{
  "n_layer": 11,
  "d_model": 768,
  "n_head": 12,
  "n_kv_head": 4,
  "head_dim": 64,
  "d_mlp": 2048,
  "vocab_size": 11885,
  "activation": "swiglu",
  "norm": "rmsnorm",
  "norm_place": "pre",
  "norm_eps": 1e-05,
  "positions": "rope",
  "rope_base": 5350.0,
  "rope_fraction": 1.0,
  "qk_norm": true,
  "attn_scale": 0.125,
  "bias": "none",
  "tie_embeddings": false,
  "parallel_block": false,
  "extras": ["capped logits"],
  "init": "normal",
  "init_std_qkv": 0.0223,
  "init_std_o": 0.00476,
  "init_std_up": 0.0223,
  "init_std_down": 0.00476,
  "optimizer": "muon_variant",
  "lr": 0.00194,
  "beta1": 0.95,
  "weight_decay": 0.076,
  "lr_head": 0.00377,
  "warmup_steps": 0,
  "schedule": "wsd",
  "decay_fraction": 1.0,
  "decay_shape": "linear",
  "final_lr_fraction": 0.0,
  "batch_tokens": [65536, 131072, 262144],
  "seq_len": 512,
  "doc_mask": true,
  "train_tokens": 1076000000,
  "steps": 8642,
  "dataset": "wikipedia_en"
}
MLP neurons of a small language model. Each row is named by its layer, matrix (gate and up: input weights) and neuron, and shows model dimensions 176-303. Each number is 200 + 30 x the weight over its row's rms, rounded and kept within 0 to 999. A neuron's up and down rows have the sign that makes its largest values positive.
After each neuron's rows, "fires on" lists the tokens most often at its 100 highest values on Wikipedia text that the model never trained on.

L7.gate1287,251,212,206,207,236,205,203,245,239,187,194,199,191,162,217,212,193,206,188,238,190,183,148,213,172,182,144,217,187,203,217,190,189,195,184,202,227,195,226,244,198,188,187,196,222,236,205,201,222,230,161,180,206,197,178,175,196,188,214,175,203,186,245,186,171,183,179,184,217,169,225,206,120,167,170,176,131,186,182,208,186,232,197,231,225,215,183,249,215,153,164,150,228,170,218,224,232,224,170,234,199,218,189,224,224,193,192,235,226,231,181,175,216,197,233,181,180,242,162,205,167,253,164,172,183,177,229,245
L7.up1287,191,251,207,187,226,166,170,260,172,187,169,225,150,185,200,238,221,214,189,211,171,207,202,185,199,203,241,208,240,178,272,205,232,188,249,202,218,189,281,188,206,213,276,203,202,160,212,178,203,193,208,177,190,209,204,190,169,203,270,174,226,231,242,245,193,153,201,260,156,218,210,167,151,162,217,173,188,152,196,125,184,200,175,179,228,171,180,165,201,198,195,227,242,185,221,259,204,186,213,187,252,151,168,193,207,172,132,201,201,257,227,191,162,212,222,180,164,267,177,239,173,161,201,220,175,178,201,184
fires on: " the", " The", " its", " his", " \"", "The"

L7.gate848,213,179,220,194,161,219,219,196,195,193,265,215,201,243,173,157,236,217,201,182,250,229,213,237,206,159,167,207,208,230,175,193,248,211,147,191,165,205,215,157,185,198,182,262,159,236,182,174,189,254,180,170,189,158,180,207,158,131,151,195,183,227,211,160,276,198,136,158,196,196,257,228,214,201,184,187,191,249,179,264,214,198,203,184,206,154,235,262,188,183,215,220,191,172,193,155,219,228,180,207,176,188,175,189,150,197,176,203,287,184,204,191,218,200,152,228,232,173,151,223,207,283,173,180,176,184,189,172
L7.up848,176,201,187,240,212,173,243,174,206,167,202,218,196,251,237,216,180,180,208,220,230,195,173,144,219,211,196,230,217,241,197,221,220,189,200,150,229,195,237,201,189,160,203,185,222,195,204,190,198,222,199,204,136,197,208,223,186,209,213,211,233,237,225,244,151,167,195,199,178,238,133,206,175,252,160,158,202,260,205,229,303,158,238,152,205,176,207,238,162,184,225,208,206,224,203,218,226,220,205,237,225,251,165,191,160,222,207,204,194,159,189,152,245,188,199,174,228,183,166,191,216,208,216,256,158,267,205,188
fires on: ",", " (", " York", " Press"

L7.gate1099,196,193,199,168,218,161,228,169,163,184,195,169,198,194,245,183,230,184,228,164,189,121,179,188,239,225,140,200,273,190,209,166,189,190,220,183,184,241,183,207,197,163,166,220,181,141,147,187,175,205,266,204,248,173,203,207,226,161,171,234,240,178,208,179,159,153,197,193,200,199,213,149,208,229,185,215,192,229,212,211,147,221,224,167,166,204,233,211,224,265,203,189,137,184,161,191,249,253,255,180,179,160,230,226,169,204,205,214,219,242,196,176,188,252,215,202,269,193,164,185,193,198,178,184,171,174,214,181
L7.up1099,196,178,166,222,188,236,246,180,195,186,198,172,213,235,229,194,248,229,161,216,208,211,192,171,199,177,220,161,201,173,211,178,159,196,226,187,235,186,210,229,190,214,166,190,209,203,161,207,222,250,198,214,190,223,204,197,158,164,195,281,253,190,180,236,114,199,227,178,207,213,180,268,202,139,168,138,209,255,256,207,170,194,209,166,210,191,218,182,215,197,251,191,191,193,238,202,161,159,177,195,165,129,202,195,168,196,220,207,225,182,168,131,194,176,232,225,217,225,183,176,205,284,202,201,214,271,250,204
fires on: " ", ","

L6.gate1659,243,186,207,150,113,183,242,205,159,170,213,227,171,113,228,210,219,158,152,190,171,185,250,204,160,202,196,186,252,172,231,176,179,231,185,187,276,156,219,238,215,229,213,196,186,180,174,195,209,200,179,162,227,176,254,169,187,201,134,185,229,194,210,191,160,195,194,215,228,196,253,188,184,207,204,197,197,153,192,183,244,247,163,221,185,217,168,194,198,167,193,229,208,194,214,193,209,205,236,186,227,240,166,150,203,203,213,180,242,212,175,203,187,149,175,182,184,157,168,207,140,202,184,200,155,196,153,234
L6.up1659,196,188,235,193,189,168,222,242,164,191,227,220,161,152,213,246,266,138,146,170,228,211,232,177,154,187,182,230,236,169,228,174,167,148,173,208,225,219,209,225,166,211,184,187,169,218,171,227,180,213,221,165,211,191,219,160,214,200,142,221,234,183,193,198,149,199,157,170,201,207,243,166,182,207,202,193,232,198,200,156,230,227,180,258,189,238,238,198,191,177,192,211,223,183,245,242,207,193,192,196,234,209,174,168,198,181,216,208,250,168,227,206,233,168,203,153,201,183,155,193,143,198,212,203,175,193,161,190
fires on: " |", " \"", "|", " The"

L6.gate498,178,170,207,178,198,188,211,216,189,239,170,200,172,217,179,223,220,168,221,235,175,196,232,206,194,184,159,146,211,203,205,182,179,194,223,188,210,224,247,182,199,219,207,226,252,246,172,188,203,99,183,245,187,225,191,222,182,235,216,192,244,182,190,194,188,216,203,208,196,189,155,149,191,231,223,231,237,211,215,252,234,218,179,229,221,239,180,223,256,193,191,238,179,244,196,185,200,235,207,212,203,180,185,228,157,174,226,171,198,202,198,184,219,230,140,147,199,160,246,192,162,211,176,187,138,195,219,203
L6.up498,218,220,205,197,169,269,214,214,235,191,198,212,164,166,220,196,203,192,181,216,179,247,181,254,210,206,194,198,215,220,182,168,189,189,203,260,181,225,192,207,212,226,230,198,210,268,255,216,197,155,217,197,170,217,190,184,265,173,221,240,180,213,215,177,170,204,234,216,237,180,225,122,228,225,229,238,276,184,214,212,212,185,138,148,192,185,159,201,220,180,201,217,194,224,206,210,191,184,201,214,217,175,184,212,160,188,192,177,223,185,197,167,233,131,284,187,275,177,173,224,201,196,209,215,210,176,224,222
fires on: "|", " |", "et"

L7.gate1568,208,153,206,195,195,170,221,222,148,198,222,150,225,184,148,241,220,190,168,224,223,177,166,206,203,205,191,220,86,172,195,183,223,167,202,237,179,190,158,215,196,203,265,186,141,167,201,185,210,174,173,176,185,219,245,187,210,194,174,209,196,196,208,181,256,185,171,218,274,301,213,197,252,202,217,231,251,266,216,166,240,197,232,168,113,253,197,185,183,188,271,164,213,220,252,225,192,176,175,181,166,242,253,203,215,197,212,206,213,182,185,245,210,190,184,230,179,208,201,191,182,246,213,149,219,262,212,258
L7.up1568,220,188,156,208,209,190,171,217,173,246,205,176,209,202,243,169,145,209,198,212,172,201,186,165,190,180,235,160,248,231,182,158,189,188,225,174,246,206,145,246,252,210,198,190,235,257,178,202,226,153,165,200,171,175,248,225,199,216,267,188,174,196,176,168,240,254,222,165,242,195,217,216,163,165,248,198,204,200,240,234,230,150,217,226,220,165,246,209,156,208,187,203,203,178,226,253,209,175,197,256,216,181,183,222,211,198,199,136,185,200,225,208,249,216,254,155,211,145,195,238,201,180,154,183,183,200,230,215
fires on: " an", " to", " a", " in"

L7.gate585,200,170,166,141,190,196,209,232,174,213,161,205,225,182,171,232,183,157,208,202,164,213,182,201,182,202,170,185,216,175,217,187,237,181,203,182,164,232,160,198,201,158,194,191,186,163,188,215,163,230,251,176,237,219,170,170,236,197,192,215,181,163,211,252,222,179,196,185,209,268,183,194,189,235,203,210,190,163,247,161,232,162,170,264,211,242,250,192,162,216,221,188,217,183,203,185,183,216,235,221,180,220,247,178,196,217,226,274,179,158,232,194,214,157,177,188,221,188,266,280,173,173,186,198,171,214,193,188
L7.up585,220,224,197,191,240,195,234,165,143,232,241,191,247,228,218,195,183,204,191,191,121,211,182,131,213,200,188,161,184,211,190,240,210,235,227,228,189,236,176,210,195,179,197,165,154,199,225,210,220,212,198,214,165,217,232,240,157,218,246,228,193,177,146,231,215,221,188,172,207,182,188,205,213,190,226,170,203,234,237,208,222,243,174,219,244,217,178,220,179,154,209,228,189,207,204,170,172,207,183,232,212,194,195,238,229,176,194,178,156,206,179,206,200,233,191,130,209,156,245,220,184,206,209,222,203,144,186,174
fires on: " l", " Le", " le", " s", "Le"

L6.gate1022,194,249,175,198,195,172,238,215,160,211,207,202,168,236,191,199,175,180,220,194,183,178,127,199,241,225,209,229,146,201,238,192,192,219,176,202,218,203,213,170,211,237,213,193,152,226,176,223,206,207,199,204,252,243,190,183,228,166,176,189,224,208,243,236,223,189,214,230,152,243,148,198,211,197,159,208,224,226,220,177,174,204,207,173,182,181,197,186,228,169,235,171,195,194,210,168,195,171,215,204,222,225,199,194,191,169,192,100,212,181,225,246,237,232,227,241,157,185,148,226,202,209,209,170,160,220,199,222
L6.up1022,150,154,144,230,206,222,210,202,225,280,180,212,154,185,214,211,247,222,203,218,122,165,224,180,157,182,201,211,168,176,188,221,166,238,175,192,230,182,133,209,251,250,177,241,178,240,177,203,165,226,158,204,220,185,215,237,157,191,166,170,172,191,156,184,238,319,194,190,207,211,159,192,142,150,212,179,211,206,237,155,225,188,167,213,178,185,236,223,188,181,193,281,200,183,234,173,190,201,270,175,194,236,216,202,201,216,226,188,196,255,236,191,231,200,171,181,233,228,211,226,207,241,174,143,225,165,175,207
fires on: " from", " of", " to", ":", " in", " on"

L7.gate1869,236,230,219,160,200,190,182,190,210,217,200,228,180,173,195,161,215,179,158,166,240,179,119,191,211,202,156,212,216,231,205,222,197,228,239,222,254,216,225,203,218,260,221,163,199,202,177,204,190,185,209,245,193,134,204,205,233,207,210,161,205,249,229,229,214,209,197,198,217,225,169,187,201,235,216,211,221,215,172,199,239,212,194,235,216,193,142,236,160,235,174,207,227,204,187,207,214,243,215,208,225,233,165,228,216,227,212,171,235,180,215,241,252,226,218,122,181,225,233,189,169,173,223,182,141,214,251,167
L7.up1869,217,161,235,208,190,193,212,208,206,168,244,176,183,206,158,184,189,205,205,191,190,184,176,240,192,217,213,193,191,222,187,185,203,143,195,136,201,221,216,209,191,202,262,208,172,250,240,198,195,226,131,228,197,200,212,177,203,207,229,193,203,235,197,252,232,178,261,224,188,177,220,138,228,224,208,247,199,228,219,224,148,153,168,250,232,215,212,206,181,113,239,194,189,224,174,212,190,231,171,218,137,195,171,212,189,216,193,207,254,174,119,162,194,228,216,195,232,225,253,184,225,236,156,201,167,178,209,238
fires on: " to", " not", " of", " no", " ("

L7.gate1668,151,206,179,204,187,171,251,202,177,196,217,221,172,193,157,150,205,150,217,179,155,262,234,191,185,213,170,181,175,167,219,174,239,193,180,217,147,214,196,204,221,210,249,153,177,180,164,223,275,171,234,194,230,182,198,193,181,185,219,167,177,225,188,179,137,181,191,196,237,198,209,184,228,183,176,264,240,249,217,206,208,190,164,189,242,282,234,216,252,195,199,155,260,248,216,229,192,232,228,215,210,187,217,192,167,199,224,186,184,207,212,210,175,197,187,197,191,273,195,206,183,227,200,139,214,228,227,230
L7.up1668,195,228,172,173,178,221,245,193,249,204,223,193,169,149,223,184,204,176,168,199,200,277,255,189,132,203,233,197,184,181,221,186,201,209,229,159,203,192,201,226,192,152,225,172,146,212,212,206,259,188,201,185,219,178,229,211,175,198,166,191,190,224,214,199,203,157,216,185,160,155,221,78,167,163,183,181,138,215,172,175,144,220,195,224,186,169,187,196,164,185,199,216,164,250,218,227,248,207,227,194,279,262,185,233,181,179,158,145,216,146,280,154,204,158,233,180,227,179,196,237,183,187,187,163,130,162,172,194
fires on: " After", " of", " after", "|", " described"

L7.gate1938,168,136,193,174,176,185,199,276,218,180,228,233,163,189,204,192,194,208,209,192,249,193,198,209,179,237,153,234,147,181,212,258,155,240,199,207,226,211,190,204,188,197,226,185,211,196,194,239,219,259,251,204,209,189,218,215,230,171,224,230,166,175,191,205,131,223,194,216,187,162,215,220,218,211,168,274,213,207,203,234,253,155,269,183,207,190,202,243,194,203,206,189,222,216,194,194,184,215,174,189,179,188,202,127,173,252,227,225,177,268,169,191,184,191,167,163,191,189,278,180,165,206,170,210,166,161,209,262
L7.up1938,225,187,176,214,145,203,231,230,251,232,184,163,180,186,216,222,191,191,192,220,230,220,196,184,256,207,174,217,229,187,219,220,171,229,193,178,206,178,157,228,210,206,267,191,182,209,218,194,160,263,180,247,203,220,204,224,195,197,200,222,208,234,201,250,231,243,172,190,181,169,164,170,206,205,232,231,226,187,176,206,194,134,254,266,178,216,207,190,237,193,261,163,155,232,219,160,266,167,129,166,183,244,154,158,166,216,153,241,208,226,171,159,150,213,207,209,188,152,199,207,163,224,177,222,205,150,246,190
fires on: " to", "q", " of", "ad", " against", "in"

L7.gate1831,270,191,191,122,231,225,193,219,184,204,225,190,219,224,144,213,214,185,212,233,201,165,177,196,210,178,185,220,230,220,189,235,164,208,155,232,228,227,184,210,161,254,207,205,179,207,218,167,162,193,180,153,222,201,201,195,194,207,195,188,243,171,192,230,187,220,200,225,234,207,216,163,139,251,203,220,218,212,195,204,238,214,271,206,153,208,198,226,209,207,198,172,169,184,227,197,210,215,202,184,210,184,224,202,248,209,213,211,196,217,180,182,215,199,162,233,217,160,168,177,211,236,188,192,172,212,207,174
L7.up1831,221,168,143,203,235,203,226,185,154,197,221,143,195,152,184,171,215,221,166,250,217,182,209,189,225,203,188,158,209,206,189,282,176,196,228,208,209,173,226,116,169,206,176,188,216,246,167,220,209,224,205,214,224,212,277,190,242,168,200,207,213,198,198,220,207,235,182,126,241,211,273,219,197,208,159,162,222,199,217,200,224,226,270,186,171,201,166,175,226,198,203,170,138,186,210,210,172,190,164,201,214,174,225,247,213,273,231,252,205,182,215,217,171,181,197,208,161,193,174,222,232,185,187,225,193,206,166,170
fires on: " ", " (", "1"